{"num_hidden_layers": 10, "hidden_size": 640, "num_attention_heads": 10, "num_key_value_heads": 10, "head_dim": 64, "intermediate_size": 2560, "vocab_size": 32768, "hidden_act": "tanh_gelu", "norm": "layernorm", "norm_place": "pre", "norm_eps": 1e-05, "positions": "learned", "qk_norm": false, "attn_scale": 0.125, "bias": "all", "tie_word_embeddings": true, "parallel_block": false, "init": "trunc", "init_std_qkv": 0.0173, "init_std_o": 0.00387, "init_std_up": 0.0173, "init_std_down": 0.00193, "optimizer": "muon_variant", "learning_rate": 0.00216, "lr_mult_qkv": 0.4, "lr_mult_down": 0.7, "beta1": 0.95, "lr_head": 0.00479, "warmup_steps": 200, "schedule": "wsd", "decay_fraction": 1.0, "decay_shape": "linear", "final_lr_fraction": 0.1, "batch_tokens": 131072, "max_seq_len": 512, "doc_mask": true, "train_tokens": 897000000, "max_steps": 6844, "dataset": "wikipedia_en"}
MLP neurons of a small language model. Each row is named by its layer, matrix (down: output weights) and neuron, and shows model dimensions 384-511. Each number is 500 + 50 x the weight over its row's rms, rounded and kept within 0 to 999. Numbers have three digits each.
After each neuron's rows, "fires before" lists the tokens most often just after its 100 highest values on Wikipedia text that the model never trained on. A number after a token or word is its count.

L4.down1649:542443519416446448547450407420468469462485506518573571550478511437543431365479486498503444497550464434510563544402551504471500543387521599444564483521494465507543452502532513493535492473480507520491460449466421446501476480530434471445480421564495554486471453549578479519493496486486590481511548469608484573427465598523438511531504447392525452471502500519454560509535578569563599460453
fires before: "." 15, "," 15, "–" 8, "\n  " 8, "; " 6

L4.down1211:511436641542526502526503575525578568511502526513399470445424396529512596560396574467424482538465459509484455510505490510438498536548588432582519531494514482469558525528563478477389401501376512532494525560482515505458492459498404567538522531497423544509437399560478411565516518515551552521478442430609427513488489542555385587507501462559493420589554541506435542353511499610467495482516
fires before: "| " 41, "|" 11, "==" 10, "; " 7, "\n" 5, "\n\n" 4

L4.down1949:580494445464538394618466521468522463509515452494505568391569579500515549481540417440425450586472478523503436529533492480618514454464590434519491459543585423465448443489469534624496513589594524497432453529469507497524503518616548514579617456532562527508541479465476513418509447505454506510477491580455490576509512428579543508473462455437485528539509455568493492436502372505516577450448
fires before: "| " 52, "|---|---|" 6, "," 6, "|---|---|---|---|" 5

L4.down1342:537519514519499457514567572471461557541615505530384373443560429483539521526492486506477495518506491481510495567573556492486522560520355456456510493394550482512495470471600538386566453415547569446479573472498507441447461463582565469556520552427542464480521518611548503493452553491459552559522480495445573596457584486522485520560521488414543498483431427422504502503553503516578548521524
fires before: "- " 80, "\n" 5, "| " 4

L4.down2022:415561479516521476490570532444556463568540444603402536446621509509399514506573401406573478438535521577551464511498398525476399454496553468494579483674574495500497481560536480567416500506466559437545522511520561537467505442456470571378519598500447562482549461562524539521430518474543528447544499461485500539471539405492529497536423410473450467466478447552482501422482468520542531507429
fires before: "| " 54, ", " 7, "–" 5

L4.down86:459537585550518515417607570485431565489541520538486487498510565463448426444486507469361460381431487458477494417514514497568452500577451507485578545399544450482520460483470543535384512504475440611476559566503542478538493504497529451438462517426467535506612528515373475503390515557552530451484412507440464564485496503580533529496533489536532477451450378486511567507503504435473468622517
fires before: "| " 63

L4.down1055:426494453530519564450556474525476553491423561421514509526609513459528503540536530539468600494446443482512547495558531450342434471457456484487557465418483515500387583473441526539515455470540514527572496519572473537536448432529572467557464441479548562500497506535413490526450489504426483457456453442478407536412589502487506503466497582540531473477437454550483451533485527438502526452554
fires before: "\n" 26, "\n\n" 20, "−" 5

L4.down2327:435455492483448548452418636584453470481535540518499455488334528522536503441524529491555539435419434566480513464545542570583499509463555419383466583454391466527492579523448495570502481506488498443585534482504346469461560496516505508485534474537486462517460530523512529525554545483522426534429563545602448496488476457527512521477448436522491575582486556446484480392591515594557522587487
fires before: "| " 38, "(" 13, "|" 7, "; " 6

L4.down2249:468562425556432521505570544407538611491465610519475415461597520451415451589487400490455543503522506456480498546508609516544503540525492495478552522488481455507508475466520512480540524562504426540508521604418445552291519494512382458415522533466509530417367481514502397483439559505525394526532532513413551481544490513494443560412466435537557401428482478431534483561518476555526440580494
fires before: "| " 26, "the " 15, "season" 10

L4.down2196:552466492547562464532477469475446500623547488555531538566452481479549510596545506395616409492394496537545456539547462488506429522481416476474468575544536456495479448444530503556504519475543529450505549461583532521475489617515553515431487451443547457569473423548517431522553517412411542442622506430553462460594500588461546518424460563564553549528518497577499439486537500442441453433523
fires before: "| " 60, "; " 8, "|" 5, "(" 4

L4.down1519:384489436405507543579497521503437515540559552493510434464519517485618475577483500520520498471517563447472563437515489475501397569544436507527523563411451457515457428527500519496463503531484425549456431484495548480518470540567475476511517425500526454540479499451606483426553638480592509560534633496535467481521444524512481409432549468501495510517485433433523499478554539494490596534484
fires before: "\n" 29, "as " 21, "- " 15, "\n\n" 10

L4.down1122:487503535432518537461503508430524524468435572549505644519538531514515546457593516473490543567422542502490498526518441463505529533517579498519539350551515529400443500459539479446438528475618545487504530559536563541509499488532509536503554455488451504524462609475533502488481467511479488504491521490584449407527597542475516581517459518454521521516519514522480447414433495399455526561500
fires before: "| " 47, "a " 6, "the " 6, "|---|---|" 5, "- " 4

L4.down1779:537544588577583440643521417456425506560477524562524508409475512603510523523533492606485453472557501480549507599460522467514444568417506459515480416509475497539546452486473505465517446588485508580494617516524434419468501477460506485557560526490472564474484472469382462543450525539452481507505525503488533476448448514429552504453536498569522407437490445551525444492584473450504548542535
fires before: "==" 22, "===" 14, "In " 11, "== " 5, "=== " 5

L4.down990:539553462558449461446505439539578540475434585542563450531535556391494392473468492415444518427444510433533525521566501554431482482495440495445586513527600465515535415445459516542586487526510457417444588581460588406526505537521517527553452452508520518458505515435470541474515458500426435532460412555649525449539493494498534479460550517501502490476521586448555601500484469536519569478527
fires before: "| " 63, "1 " 5, "Seats " 4, "±% " 4, "\n" 4

L4.down2476:535465468532598575499511452471576501475539507525479465506500486444541469597501495500493472483446463438481501538590515420534465651508527445537433486463610470431388402507526423503535473534553473474415453467542493503439553427481474479541476563578426537507470482483459505441488511525535556609570515518518550490554526499567450434496578515511414562415506517515499465366601498554433559501594
fires before: "| " 64

L4.down465:536478503586429457460531494549474555594468459453523505488509541448489512507597522501489373468536475443488484507547584533445484465572473533481478567483529492511531570419443510565482577561500502533509516517555532532516526478460412509570557489514462540431490563563460527494479411561518500494591441494427493477544437482503446447584538484572508469552442408543446477568539517498602476555583
fires before: "==" 17, "In " 13, "The " 9, "== " 8, "\n\n" 5, "After " 4

L4.down1285:408506429553455491452501506461454431507556477447520451429462564443503439399552468505540415598435511508512463481613579430522434492561491499587435457476502496540529486497488499548565467472581425373394514471577475556526503495467506513521522563528394511591603458514546453448563515457493518501505555533438503580466503591525489605541421587537487494562440523424429481532587499470494509404539
fires before: "(" 36, "); " 16, "; " 4

L4.down1610:509472537465457491419513429564518360565439383596466537468510489511479525460528511554467521492443492451446502545466492525490430462428478563542491511546420434498461515590467542537571517540455542482552495579527454552478512569493461465494615545425516581544502549469469478454509464394483444549528490459464544401519387458489443549504422621440541451537503462470466540489523387477497644475480
fires before: "| " 30, ":" 8, "," 7, "r" 5, "); " 4, "; " 4

L4.down2245:620559504532474528459444417527451529578543478528507466549545478468607523525544536475482477501608456536421520497509505410495512521469524488471497520540418536499416523593539451469527496531471420537549408474480507509463500529470549513497522487509464546523516525469544408490517544497402543565534517466475486585475529554523543486484502558505520477404544471496566429526456475584472400537422
fires before: "| " 43, "," 9, "_{" 8, ". " 5